Weights of a small transformer language model.
Architecture: biases, tied embeddings.
MLP neurons of a small language model. Each row is named by its layer, matrix (gate and up: input weights) and neuron, and shows model dimensions 48-175. Each number is 128 + 32 x the weight over its row's rms, rounded and kept within 0 to 255. A neuron's up and down rows have the sign that makes its largest values positive.
After each neuron's rows, "fires on" lists the tokens most often at its 100 highest values on Wikipedia text that the model never trained on.

L16.gate283 [142 126 123 103 114 160 144  74 118 104 141 108  74 154 168 161 101 135 162 154 126  87 129 107 177  95  78 135 100 157 116 131 180 169 159 151 127 162 122  84 108  59 147 106  82 114  97 163 148 147 136 148 209 167 159 176 125  76 157 102 106 151  92 152 188 120 123  93 154 158  90 110 141  58 150 143 151 160 183 139 118 104 135 152 163 137 187 128 148 133 109 179 156 151 173 133 104  78 123 156 112 159  93 116 156  86  65 152 125  98 108 178 171 138  63 118 104  75 155 192 166 107 128 153 125 151 119  54]
L16.up283 [134 132  99 158 111 130 100 139 156 122 148 135 190 112 120 153  76 126  78  65 129 183 151 171 172 164 155 183 139 167 143 112 170 153 147  76 119 200  90 120 160 163 100 125 128 125  93 109 188 148 179 184 136 128  97 104 142 102 115 116 109 161 146 171 111 143 102 108 101 118  99  87  99 114 135 112 178  54 155  88 134 103 110  75 154  84 106 131 110 167 124 162 137 156 124 106  88 100  82  90 127 118 125 138 134  87  60  95  93 180 140 144 153 159 171 172 137  82 182  71 198 105 192  92  77 178 108 126]
fires on: " under", " Back", " pro", " syn", " ser", " nar"

L18.gate285 [135 103 162 116  90 152 151 136 115  70  94 163 116 173 175 183 115 135 130  61 114 111 163  99 116 142 158 131 183 140 124 186 126 143 151 112 105 172 103 161 101 141 109 119 104 114 143 115 125 118 136 151 126 113 104 139 113 150 185 117  73 191 101  78 136 127  59 156 140 165  48 131 106 146 100 156  97 100 151 103  84 141 143 100 142 120 154 101 156  92 129  87 150 117 121 123 134 162 154  86 136  67 111  86 150 125 123 128  83 144  88 114  77 159 109  77 147 130 126 222 104 141 125  77 118 140 156 126]
L18.up285 [126 147 157  96 178 135 149 147 108 148 178 142 173  94 134 158  94  80 127 124 139 105 138 105 169 140  96 149  97 115  91 152 173  95 174 172 154  99 200 116 156 125 209 140 130 113 152 135 134  84  46 139 130 155 138 128 146 159 108 194 120 131 169 125  90 135  91 137 107 121 107  95 144  82 112 193 171 195 123 166 131 108 124 101 106 102 110 115  98 142  95 128 128 111 121 147 177 110  65 162 114 102  95 129 147 161 111  85  73  97  81  88 140 123  68 165 106 160 166 147 152 105 126 139 144 145 147 105]
fires on: " \"", "-", "{"

L15.gate331 [159 151 194 104 133 184 112 124  77 174 134 110 168 148 135 152 171 135 171 101 182 126 112  96 110 114 161 136 119 156  83 153 113  92 121 161  91  97 121 128  28 161 138 101  91 137 173 168 157  73  94  92  86 114  96  80 118 137 111 111 119 173 127 120 132 102 170 191 145 131 106 128 168 136  64 137 134 145 106 147 180 137 164 120 135 164 192 180 111  81 128 157 108  92 128 188 101 117  91 146  50 120 174 104 114 101 129 110 130 128 160 108 143 159 125 146 135 142 108  98  79 153  55 138 127  31 106 144]
L15.up331 [ 95  94 100 152 129 136 133 154 202 128 126 154 172  93 139 184  87  72 194 167 117 108 109 182 106 135  97  97 136 139 176  81 142 121 189  61 104 123  84 138 190 138 179 120 153  71 114 154 107 161 104 138 147 136 133  55 172 128 126 112 179 178 191 172 149 183 180 144 122 105 131 196 167  78  97 123 104 150 131 133 128  98 138 139 123 136  68  97 109 109 134  94 116  85 137 166 131 112 125  61 163 164 125 136 163  74 145 147 126 130  54 108 111 130 158 115  84  97 126 121 119 155 118 128 141  95 154 131]
fires on: "-", " |", "mo", "f", "fa", "no"

L21.gate201 [184 115  99 127 103  87 102  75  87  87 116 143  94 122 141 131 105 165  62  73 120 123 135 158 157 150 109 120 148 139 160 129 141 110  90 187 139 168  96 111  95 116 103 174 113 161 105  88 151 117 123 141 115 106  71  46 116 167 134 154 144 138 117 104 158 119  87  94  88 118  97 113 129 139 107 157 108 117 164  81 139 140 164 157 114  81 109 110 112 147 118 146 113  97 202 129 111 168 182 102 120  94  74 112 157 139 114 140 107 155 106 124 104  90 129  73 150 131 118 194 133 118  75 133  94 160 146 126]
L21.up201 [131 104 147  78 186 126 168 167  47  99 131  98 100 170 108 210 118 116 111  86  93  87 152 115 178  68 164 159 157 103 104 147 145 132 131 119 160 116 123 167 156 123 128 150 131 101 156 118 169 139 114 116 102 126  94 115 174 146 131 104 150 140 136 104  46 154 141 135  89 162 130 109 124 170 148 116 144 181 104 114  94 129 119  79 167 107 101 157 103 151 157 168 115 204 114 145 184 181  99  50 149 130 158  44 119 100  82 121 128 124 124  91 172  78 105 192 155 111 195 137 167 117 137 136 138 181 115 126]
fires on: "-", ",", ":", " years", " as", "s"

L5.gate361 [ 93  74 174 103 127 132 117 153  90 113 126 109 143 145  79 115  97 131  97 123 152 150 107  95 170 152 115 119 117 122 129 164 103  96 157 131  73 124 114 127 106 101 147  56  96 147 147 158 148 163 137 177 188 164 120 134 145 118 146 122 105  74  91 121 106 144  87  67 107 193 115 105 148 168  87 107  95 112  97 168  94 116 133  67 160  93 153 145 174 157 118 109 115 148 123 143  96 132  77 135 154 113  81  94 163 104 106 160 164 177 182 103 120  70 100 118 107 129  73 167 187 115 190 119 118  99 146  93]
L5.up361 [151 111 167 126 100 170  80 123  95 168 131 148 163 119  97 162 122 118 102 153 145 158 119 108  69 202 115 107 140  91 158 121 100 122 157 172 123 147  69 123 165 145 131  64 148 137 134  91 127 144  60 195 165  99 115  92  98 147 131 152 110  71 103 102  91 138  67 152 142 139 158 111  70 137  88 115 128 116 133 152 152 126 136 127 163  77  86 120 118 174 117 126 150 156 177 165 127 132 126 170 157  90  73 126 139 141 128 125 166 103 154 142 174 108 151 154  27 133 145 167  98 129 193 141 121 132 163  95]
fires on: "]", "}", "”", "$", "\"", "'"

L3.gate173 [112 141 118 146  99 148 157 129  92 100 145 148  75 156  87 138 150 149 127  95 101 212 126 141  94 160  86 145 171  50 152 118 185  82 112  82 120 101 129 121  66  91 104 125 220 179  83 141 160  61 149 131 146 174 106 161  76 217 139 107  89  91 148 131  89 104 137 116 136 157 166 133 155 152 145 139 159 131 123 130 135 185 128  75 120 138 103 124 104 184 166 100 113  65 173 119 147 168 127 109 145 112 125 118 160  93 110 141  74 136 111 137 137 126 138 127 153  94  80 127 158  85 142 153 144 194 161 103]
L3.up173 [128  81 139 125 121 160 147  88 115  80 146 113 131 152 147 181 102 122 217 142 118 155 143 131 136  92  84 150 161 154 152 153 147  52 136 109  72  40 174  82 122 137  50 148 106  93 123  70  83 137 127  69 104 158 122  73 127 181  84 188  97 167  82 129 102 107 182 110 150 137 135 197 200 100 153 173 127 131 127 104  84 126 116 140 167 117 153 180 117 162 144 126 123  99  96 162 153 106 127 142 157 157 148  93  94  79 131 155  89 104 112 116 126 168  99 130 143 174 123  77 123 110 140 126 188 111 111 173]
fires on: "–", " that", " to", ".", "-", " by"

L3.gate218 [126 148 124 164 186 119 124 158  94 171 171 116 132 117  99 151 129 136 100 194 172 110 154 134 152 148 137  49 102 114 137 120 114 100 103 158 208 125 154 198  97 152  43  83  85 116 133 137 113 124 113 119 179 174  90  80 170 124 103  64  97 110 154 181 124  98  55 128  97 144 131 123 156  93 175 164 103 171 163 135 133 166 138 180 136 118 167 165 146 121 168  99 126 151  99 104  82 111 135 127  94  86  90 125 149 146 181 188 136 169 111 119 105 157 133 107 167 155  91 172 172  97  82 105  78 122 141  94]
L3.up218 [132 111 121 145 155 109 111 136 150 142  86 142 128  69 166 133 145 187 139 136  80 194 129 124 122 173 128  42 111 117  68 188 134 129 125 160 102 116 120 206 157 103  67 101 113 170 109 159 122 176 122 104 105  99 141 156 136 144 104 156  70  96 121 112 176 108 138 134  95 155 123 145 157 116 153  73 124 182 142 147 124 110  35 177 117 169 122 173 125  96 178 181  98 101 150 148 138 102 173 142 128 113 100  99 148  95  79 166 105 120  69  63  72 151 186 131 138 105 101 149 110 123 114 125  84 131  68 156]
fires on: " of", " in", ",", " within", " and", ":"

L4.gate231 [111 109  64 127  95 174 161 149 154 164 180  97 102 135 111 127  78 135 164  95 133 187 187 226 120 169 101 116 111  79 108 111 130  93 115 118 180 135 161 193 102 179 127  77 164  95 146 139 148 135 123 134 133 137 153 148 184 102 117  63  91 105 129 139 126 126 135  88  89 167 142  74  92 136  68  94 165 101 122 150 142 135 159 111 101 100 166 131 190 162  74 139 125 149 136  87 132 172 159 109 130 129 116 163 137  99  89 137 138 120 142 153 160 166 108 114 176 152 147 142 151 116 180 129  82 108  76 155]
L4.up231 [ 65 148 155 133 146 131  53  98 139  95 119 125 170 110 144 154 106 115 139 109 203  83 121  57 110 135 143 134  74  96 151  96 128 142 153 108 126  72  90 120 157 120 131 122 123  83 135 149 171 110  91  71 167 114 170 124  50 114 163 131  67 112 168 133 178  62 100  43 123 158 130 109 136 113  91  81 129 114  63 105 111 135 148 102  91 137 114 142 154 128 128 178  94 124 193 148 130 147  65 154 121 167 171 196 127 176 142 124 131 120 174 125 125 124 129 145  89 137 117 177  98 169 147 119 176 106 165 132]
fires on: "ed", " with", " married", " brother", "ing", " help"

L5.gate173 [106 101 123 158 121 208  95 107  59 114 123 170  78 116 145 154 110 101 132  78 125 189 136  63 104 118 132 108 133 115 166 150 107 101 124 149 105 129 124 151 100 124 145  62 151 164 185 155 170  87 145 166 140 131 100 105 190 100 144 161 163  86 148 157 100 136 194 137 116 153 123  93 138  76 145 155  97  51  83 126 112 160 173 118 181 107 137 159 136 184 168 106 113 126 139 148 176 111 101  98 107 116  84  92 130  78 108 140 150 118  98 181  93 122 160 133 143 127 109 123 197 146 137  96 116 169 147  97]
L5.up173 [102 143 172  83 139 168 126 111  99 181 113 108  63  88 147 141  83 161 109 116 153 179 109  97 105 141 168 154 135 113 142  99  91 115 134 125  76  84 113 135 106 125  90 146 131 185 133 118 172 120 113 194 131  96 131  89 137 109 194 147 165  49 186 140  94 126 143  99 142 163 102 106 147 133  94 115 104  67 104 112 109 124 174 134 155 110  72  98  96 184 206 137 133 106 178 144 177 125 111 163 117 142 130 141  89  86  75 144 148 116 139 148  76 116 122 153 123 119 127 135 150 110 157  85 105 110 124 106]
fires on: "\"", "}"

L4.gate158 [ 85  75  77  95 153 174 121 119 102 138 128 125 146 118 127 193 152 196 228 137 156 151 152 202 139  72 104 128  50 143 147 108 130  68  59 142 120 123 116 132 132  83 134  69 149 119 125 160 117 126 178 144 129 150 133 115 117  52 114 144  79 116 155 134 118 120  89 161  72  97 110 108 172  79 101 165 107 185 122 165  92 123 138 128 141 144 179 187 131 122  88  92 105 158 153 137  95 145 145 108 151 116 105 111 105 112 152 176 119 136  91 135  93 122 156 105  89 146 122 147 136 122 177 132 117 120  96 121]
L4.up158 [ 81 143 117 147 145 143 104  88 128 163 102 113  89 141 108  82 116 133 163 167 127 158 118 163 149 111 164 139 101 183 125 149 115 105 104 164 108 106 154 124 185 105  80 122 104 167 140 124  73 174 162  71 190 173 222 138 152 114 145 108 155 149 112 110 100 138  88  77 131 129 102 110 161 117 111 107 105 131 145 127 121  96  60 190 154 130 173 180 129 129 178 117 103 157  84 141 136 112 135 113 153 133 128 119  81 186 119  90 175  98  90  80 109 173  53 129 134 120  71 135 145 105 136 127 103 135 169 121]
fires on: ":", "-", " |", " of"

L9.gate179 [107 134 128 141 151 114  78 111 117 132  85 138 150 115 126 143  97 140 204 151 109 113 116 145 192  76 190 119 159  59 105 123 167 159  85 120 119 160 110 136 142 124  55  96 109  77 120 153 132 112 163 140 128 143 117 161 147 104 125 136  68 130 109 124 179  88 117  65  81 106 133 151 143 111 164 132 190 134 133 116 130 160 199  87 145  94 200 139 149  95 138 127 171 136  69 135 130  76 153 134  72  88  95 126 127  98 130 154 152 149 123 187 117 161 123 149  96  73 160 139 141  66 127  93 103 145 222 137]
L9.up179 [171 152 133 129 136 109 153 113 114 118 108 116 102 145 176  81 186 205 150  78 113  61  76 111 133 125 146 134  85 130  56 142 151 105 158 120 187 131 134 128 129 121 117 136 113 203 111 136 140 169 151  73 130  96 131 143 116  92 153 124 133 134 151 129 127 136  93 152  92 123 106 111 112 160 166 108 121 108 113 192 114 143 133 141 201 133 120 106 187  91 138  93  81 106 120  71  52 173  93 149  72  50 125 124 136  99  49 119  87 165 163 151 173 165 122 126 108  90 161 161 113 116  31 147 155  78 131 141]
fires on: "al", "ar", "em", "oc", "hy", "ident"

L19.gate258 [ 98 180 129 127 121 150 162  97 116  70  84 143 105 115 172 127 160  98 160 153  36 135 156 102 168 160  58 117 141 119 109 158 205 164  74 109  66 152 110 103 142 118 140  78  94 162 127 107 175 127 134 136 147 160 132 127 125 175 189 106 115 171 105 155  94 113 113  82 134 105  73 151 132 141  89  90 187  88 113  99 147 132 150 183 124  69 163  79 130 126 153 132 120 124 156  98 123 108 139 168 109 119  68  76 154  95  65 137 138 157 109 112 152 118 118 174 148  74 154  94 153 160 129 146  61 114 149  65]
L19.up258 [145 155 135  79 151  93 141 125 120 123 106  74 127 154 137 138 134 141 171 196 102 144  91  98 168 102 120 118 102 110 109 129 111 116 188 122 165  82 113 127 183 133 176 138 146 114 151 113  87 153 111 186 120 183 109 108 123 105 102 153 119 105 130 115 128  61 121  98 155 105  75 160 152 114  92 175 178 145 108  72  92 106 166 184  28  98 132  88 118  84 141  90 150 128 130 132 156 165  87 193 139 135  91  84 131 121  87  28 113 114  57 130 121 133  98 145 164  98 112 108 128  84  63 114 140 179 168  90]
fires on: " art", " Art", "-", "2", " Si", "1"

L7.gate16 [156 162 141  97 129 187  70 161 117 162 122  92  99 170  70 142 118 107  44 100 142 116 136 102  88  85 117  76 121  87 152 126 146 129 120 141 188 190  87 117 101  50 109 125  90 116 136  97 175 100 155 156 171 158 134 126 168 121 106 116  85 146 147 107 146 105 127 153 154 106 131 148  68  77 161 113  79 153 108 117 133 112 170 120 204 142 131 132 176 102  68 180 129 106 124 142 149  92 201 133 115 121 127 157 128 102 112 102 171 117 127 162 161  60 153 157 150  97  73 156 144 109 145  99 123 132 116 121]
L7.up16 [146 113 112 160 164 147 191 129 116 100 146  94 163 146 119 135  94 126 137  87 132  88 190 135 107 132  95  98 200 149  82 103 103  77  83 168 160 101  88 147  89  99 156 118 118 127 151  69 162  88  99  94 107  90 150 103 160 139  80  87 118 122 170  99 212 121  62  58 108 144 165 111  98 118 112 110 150 156 184 109 188  65 190 109 142 153 123 114  95  99 108 108 123 135 156 135 123 142  66  99 161 111  52  78 117 103 122 135 131 152 137  85 156 189 151 154  96 114 134 128 171 148 163 112 120  59 179 155]
fires on: "ian", "ent", "ist", "al", "c", "l"

L8.gate259 [100 144  88 138 127 120 133 150 106  95 115  36 167 144 148 105 163  91 131 108 109  92 180 141 127 106 125 120 181 123 157 146 100 119 160 115  81  99 101 127 102 139 157  75  96 164 146 139  98 109  60 216 116 154 145  73 140  72 159 129  88 152 161 166 138  89  84  99 118 197 108  77 113 109 144 175 165 153 104  91 132 162 110 122 106 128 139 125 162 164 103 166 154 128 106  96 133  78  91 195 109 161 114 102 150  82 119 154 145 162 170  59 178  78 152  54  98 143  82 166  92 135 180 125 139 117  91 168]
L8.up259 [101 122 103 128 124 113  84 171 116 141 185 119 208 111 105 106  87 144  98 119 162 114 118 176 139 178 130 100 104 115 149 137 112 143 114 140 117 110  96 103 143 154 183 131 133  97 156 111 142 128 115 112  86 134 133 138  88  96 140 131 155 117 188 151  58 120 148 125 106 175 140  98 181 107  55  98 124 189 168 155 172 131 112 118  81 133 168 119  92 126 126 128 124 190 130  95 106 100  79  40 104 130 107 164 140 222 145 126 181 134 202  97 125 152  89 138  97 159 136 164 133 127 136 110 146 165 137 138]
fires on: "s", "ed", " told", "ing", " leaves"

L9.gate74 [112 129 165 131 119 159 176 161 179  93 147 101 128 125  92 148 138 129 141 113  84  71 140 114  54 148 129 102 157 112 118 151 129  86  67  70 164 150 114 129 145 107 113 177 145 140 182 140  87 102 177  74 164 162 120  94  93 148 148 139  86 214 124 142 174 117 162  92 219 181  56 150 159 144 115 106 129  98 128 111  81 165 114 142 122  74 185 104 142 137  90 112 178 164 121 129  99 149 202 123 141 120 133 138 140 128 122 131 102 141 162 135  76 122 128  58 126  42 168  98 155 140 142 121 138 114 112 108]
L9.up74 [151 111 131 145 129 153  99 169 134 203 151 126 115 126 129 108  74 155 149 100 139 115 145 103 103 130 104 151 169 111 135  97  67 134 128 104 114 132  73  59  99  61  45 143 147 159 169 119 103 134  92  62 149 108 120  73 149  96 108 143 110 105 148  95 145 137 152  61 120 146 178 153  85 126 116 139 172 121 105 124 191  98 130 173 112 101 122  66  94 137  98 122 134  65 107 128 153 165  89 142 164 149 122  98  92 193 120 180  97 139 165 147 116 143 159 156 145 110 103 160 169  95 177  79 147  86 120 151]
fires on: "  ", "l", "."

L21.gate107 [156 120  81 160 108 145 139 156 100  76  51 105 139 172 150 170 132 158 161 158 134 120 108 126 151 186 157 120 124 156 162 158  99 176  67  90 131 129 146  93 134 185 149 117 129 103 123 136 113  89 143 122  97  91 133 158 133 106 198 123  85  94 120 183 136 131 147 131  95 169 120 157 186 168 186 125 162 194 111 134 150 158 116 119 168 129 144  86 151 177  81  85 127  93 128 126 105 179 153 128  93 102 135 147 161   8 122  94 102 160 152 136 103  90 134 105 170  76 141 146  74 176 110  77 108 178 111 152]
L21.up107 [198 140  81 150 134  94  79 180 139 169  97  96 127 125 102 103 129 123 169 122 131  83 152 130 144  83 124 121 122 125 134 115 131 171 123 123 109  88 147 116 153 130 134  99 145 130  61 165 139  92 149 118 134 164 135 164 107  85  70 121  26 125 153 165 133 161  84 113 140 133 146 164 138 124 147 183 133 177 124 148 140 129 139  77 122 112 148 104 131 226 127  98  95 177  46 126 131 190 118 211 160 109 164  94 152  73  66 123 142 175 156 184 150 106 135 155 108 104 181 169 176 117  99 123 137 125 102 145]
fires on: " where", " which", " with", "\n\n", " as"

L4.gate35 [132 130 135 129 142  74 148 154  93 136 113 173 133 176 126 152 110 163 109 110 145 106 180 159 147  77 115  94 140 140 134  80 102 139 166 125 171  67 114 149  67 156  70 110 139 183 172 120 129 135 132 148 126 135 109 148  97  85 153  72 130  88 192 145 146 173  73 100 105 172 159 121 168 114 169 131 165 214  64 142 100 190  99 111 154  78 146 115 106 105 114  85 113 160  90 174 106 143  97 115 163  75 135 142 159 129 117 150 113 160  62 160 163 103  97  93 133  89 128 165 177  72 152 117 103 113 128 105]
L4.up35 [ 72 133 180 149 104 145 167 161  88  84 172 135  92 143 164 215 175 178  82 136 151 140 178 163 137 123 135 142 119 105 141  83 162 127 133 148 142 104 112 123 192  70 130 162 187 110 116 131 110 124 134 169 186 110 118 146 173 124 129  83 108  96 172 121 118 125 111 112 184 161 134  99 132 123  99 115  49 130 195 121 159 128 129 196 163 142 137  78 147 117 142 137 100 171 141 143 124 117 178 154 118 121  86  79 102 138 152 138 180 165  62 157 100 139  99  88 156 197  79 109 144  98 141 150 140 173 116 174]
fires on: " of", ",", " a", " to", " by", " with"

L6.gate199 [154 158 128 153 146 135 115 156  91  94 145 124 149 150 130 124 151 109 124 138 121 123 175 171 103 121  73  84 183  99 186 147 164 123 142  82 115 119 125 102 142 126 189  87 161 137  68 151 109  71  94 131  81  38 137 117  96 175 128 128 107 103 118 140 103  96 165  98 119 115 134 125 144 155 136 124 140 164 111 109 120  76 112  69 155 115 101 140 118 179 119 142 132 118 151 169 103  80  94 117 156 172 154 119 152 185 118 138 109 127  87  95 130  86 162 125  69 170  77  92 114 154 142 178  83 179 167 147]
L6.up199 [ 86  94 114 126 176 103 174 140 168 172 142  85 138 112  64 103 191 132 151  81 131 153  89 168 152 136 101 145 174  85 158 166 162  77 169  86 165 181 145 160 195 113 164 104 142 119 169 106  82 103 139  50 164 180 181 149 116 142  95 111 107  94  73 165 103 151 126  97 131 110 136 101 118 116 188 119 106  97 102 147 138  62 150 176 127  85  94 132  81 106 169 138 130 121 145 152 156 168 172 126 144 119 131 110 146 112 197 168 124 127  99  67 130 154 117 111  97 133 147  83 164 126 119 131  93 121  89 122]
fires on: "–", "s", "-", " to"

L10.gate54 [122 142 148  96 134  92  66 172  87  79 121 142 118 123 147 112  70 146 114 141 101 142 135 154 160 119 143 128 113 109 161  81  94 108 118 120  98 125 165 128 130 113 111 133 110 142 115 133 103 161 134  97 130 140 126 111  71 126 129 110 143 127 139  81  67 116 187 177 145  92 142 100 186  89 133 119 127  90  51 147  82 144  59 146 155 117 151 155 168 107  79 113  77 138 125  97  72 107 112 133 106 142 149  97 148  86 125 146 156 159 146 111 144 120 167 146 128 145 131 143 127 177 148 149  46  80  94 157]
L10.up54 [138 138 125  88 174  69 105  71 147 115 155 194  81 103 145 124  68 153 102 135 138 128 132 151 174 140 148 174 156 159 171 159 164 106 135 118 142 172 136 129 122 163 142  70 142 153 107 123 132 178 145 105 164 134 185 123  35  64 173 153  89 128 176 133 117 144 116  98 151 142  69 134 147 115 142 153  69 128  57 173  87  99 115 116  75  98 100 171 103 165 139 127  47 101  87 127 106 166 170 132 139 107 105 137 149  99 165  85 102 173 150 115 117  90 112 178 185 136 143 171 156 105  77 101  97 121 163 139]
fires on: " election", " votes", " elections", " results", " protests", " funds"

L16.gate126 [112  81 122 101 171 118 151 174  54 100  46 120 127 131 106 125 105  83 172 132 154  55  97 117 101  70 151 102 122  86 131 150 179 165  73 158 159 114 105 137 113 138 109 137  97 128 123 125 122 134 153 202 130 126 159  95 113 101 118 138 149 156 166 142  86 148 156 121 144  85 129  89 120 179 163  90 120  45 111  87 110 124  99 128 162 104 127 116 207 116 101  79 114  80  56 167  99 113  85 123 152 154 136 102 142 135  79 109  98 147 117 133  96 208 132 115 151  78 122 140 122  81 116 149 104 117 192 136]
L16.up126 [105 100 109 116 169 140 157 106 153 150 148 173 171 113 111 138 169 175 158 115  43 139  97 115 162 131 104 165 139 157  83 212 154 115  91 126 161  95 105 104 107 139 104 165  78 194 172 168 131 128 146 128 105 162 155 127 143 124 100  85 113 108 119 164 106 113 166  64  69 111 111 138 134 112 146 127 124 100  96  82  85 100 158 154 169 159 124  81 158 149 154 181  95 114 130 111 127 110  75 135 109 116 109 127 110 106 110 148 146  92 186 175 123 157 154 144 141 122 229  97 187  57 165  79 121 133 138 169]
fires on: "g", "al", "em", "ine", "ced", "te"

L18.gate284 [124 166 152  86  59 173 113 157 125 130 173  94 177 184 109 174 102 130 118  63 211 148 110 148 133  81  92 144 119 129 140 102  90 216 104 136 123 155  79  74  95  97 109 159  99 187 135 121 189 176 113 210 153 130 136  97 185 127 116 175 110 148 113 201 127 189 174 134 165 148 147 107  87 194 141 152 156 140 137 128 135 125  93 158 154 155 145 102 120 144 101 131 117 119 160 137 128 117 109  84 116 152  94 122 133  65 100 104 125 120 130 189 116 134 144 133 131 113 142 164  84 163 108 101 110 178 109 132]
L18.up284 [111 168  78 157 102 135  91  96 128 174 167 100 146 126 146  98 109 137 137 120 151 175 160 142 137 106 136  90  68 116  82  98  92 118  75 120 113 100  61 161 131  69 153 158 125  73 118 179 137 131 149 142 124 122 129 122 121 142 165  58 105  88 166  62 153 148 122 111 115 113 127 102 119 190 113 131 190 102 186 125 159 132 104 232 134 164 114 109 145 172  92 157 111 108 101 124 153 147  96  97 159  63 136 150 115 114  74  77 108  97 147 149 200 142  82  74 172  84  81 132 102 153 153  82 110 188 124 146]
fires on: " under", " to", "se", "si", " is"

L19.gate380 [149 116 133 106 106  83 105 134 126 103 149  82 133 177 133  95 139 137  70  69 194 162 153 123 134 105  81 132 146 113 190 133 129  72 101 163 108 147 158 165 147  45 176 106 111 142 156  97 116 138 224 126 134 147  82 137 147 181 168 134 144 134 166 173 142 133 184  97 138 156 102 118 143 124 172 176 143 115 145 114 125 142 138 104 184 114 150 111 141  85 113  85 164  82 137 161 127 131 179 151 115 122  89 160 154 166  81 110  92 149  93 178 125 119 114 158 104 144  82 143 150 125  82 155 115 134 115  85]
L19.up380 [ 64 136 106 139 103 168 105 178 102 132 162 171 113 156  87 150 125 156  90  90  58 149 125 118 140 139 165 182  90 140  86  92 123 150 129 172 124  78 106 140 133  71  93 164 139 146 132 133 145 168 178 163 103 170 108  85 198 161 130 163 117 165 154 165  98  78 141  81 102 102 101 120 172 157 118 134 142  78  99 139 114 109 114 119 164 124 124 132  92 110  79 134 165 146 154 120 132 152 109  81 127 148 164 142 149 104  66  92 154  82 167 150 149 207 119  48 176 177 125  78 170 122 166 106 124 164 119 147]
fires on: " under", " at", " sign"

L21.gate16 [171 165  94 137 101 103 103 153 117  99 174 108 152 197 127 167 161 115 135 138 179 159 121  90 169 137  81 167  86 101 218 132 157 182  99 123 124 123 110 138 112 154 148 142 120  51 114  77 124 117  84 123 131 170  81 110 164 140 175 106 147 153 162 145 131 165 109 144  99 155 132 136 173 118 204 110 119 183 159 142 160 167  97 115 143  90 197 125 128 129  94  79 122 177 123 109  98 136 198 136 132  50 125 176 137 125 142 119 121 167 152 129 107 118  78 178 127 155 152 129  91 158 163  57 145 170 107 144]
L21.up16 [138 104 127 150 135 100 109 116 112 138 126  84  83 166 109 166 149  82 137 210 114 122  81 130 100 126  90 139 170 145 145 120 154 109 132 104 144 122 139 165 102  77 154  85 185  97 105  89 148  85 119 157 119 122 108 110 149 105 103 132  56 155 156 175 148 140  71 124  92 169 133 196 100  65 133 158  96  72  92 159 174 172 140 140 172 123 167 132 154 125 116 119 155  72 138 166 132 116 156 139 161 140  82 157 133 159  81 118 155 151 100 212 120  73 210 134  56 163 163  92 128 144 117 154 171  97  99 132]
fires on: " that", " as", " which", " is", ","

L3.gate196 [110 170 178 129 161 120 209 172  86 141 156 156 118 130  63 166 130 124 115 137  93 130 168  85 100  94  83  89 148  84 131 151  98 162 153  82 165 147 101 107 115 163  95  86 114 198 138 167 135 149 114 119 129 125  57 103  84 124  69  82 140 111 123  99 176  88 168 138 165 142 152 110 176 123 105 139 167 131 177  65 151 130 118  63  97 108 132 117 129  97 203 130 158 145 105 139  97 100 133  92 129  66 114 125 132 121 144 111  98 124 156 120 141 104 171 109 153  82  95 109 144 141 111  86  96 120 147 108]
L3.up196 [ 78 145 172 207 166 116 157 112 140 140 124  57 120 140 168 106 188 133 161  88 126  74 181 159 168  80 175 128 147  54 137  79 156 181  87  68 201 137 134 131 107 117 186 144 133 133 150 135  95 160 147 129 130 127  94  87 130 102 141 178 110 121  99  96 152 135 113 119 165 117 155  97 105 142 117 140 169 108 140 132 148 139  98 156 101 118 239 157 120 151 135 131 164 102 129 121  86 128 103 131 152 139 168 148  92 121 160 163 137 105  98 146  96 108 142 183 137  63  80 155 150 146 150 104 160  80 144 144]
fires on: "l", "ve", "li", "ted", "me"

L15.gate122 [180 141 108 118 161 190 119  80 124 163  88 109  73 157 155 136 158 110 145 131 197 117  95 132  98 135 118 112 163 139 146  86 149  95 116  87 139 128 119 161 149 111 163 132 139 101 134 166 125 129 157 111 154 124 143 130 117 196 130 171 166 165  82 202 112 111 131 126  89 143 168  75 156  48 128 179 156 128 149 104 105 117 188 131  81 120 116  84 104  92  65 117  51 111 131 114 128 121  59 111  76 156 144 135  92 113 153  99 153 134  73 138 120 129 102 141 107 166 146  76 116 133 122 196  74 119 128 105]
L15.up122 [138 125 143 123 157  93 145 161 157 177 137 156 147 155 127 145 128 155 151 117 111 160  94 100 106 180 121 167 113 126  73 194 100  69 110 153 123 210 119 152 138  81 109 185 111  75 195 127  91 112 143 150 114 122  89 161 144 122 128 136 136 176 125 109 135 140  92 136 150  92  64 134  95 134  29 125  75 138  77 108 144 101 115 104 136 106  84  82 131 110 150 115 133 154 121 141 140 139 119  99 157 151 147 161 141 142 130 166 159 145  82 142  96 157  82 142 168 118  74 140  82 125  99 106  98 171 110  88]
fires on: "'", "tic", "elli"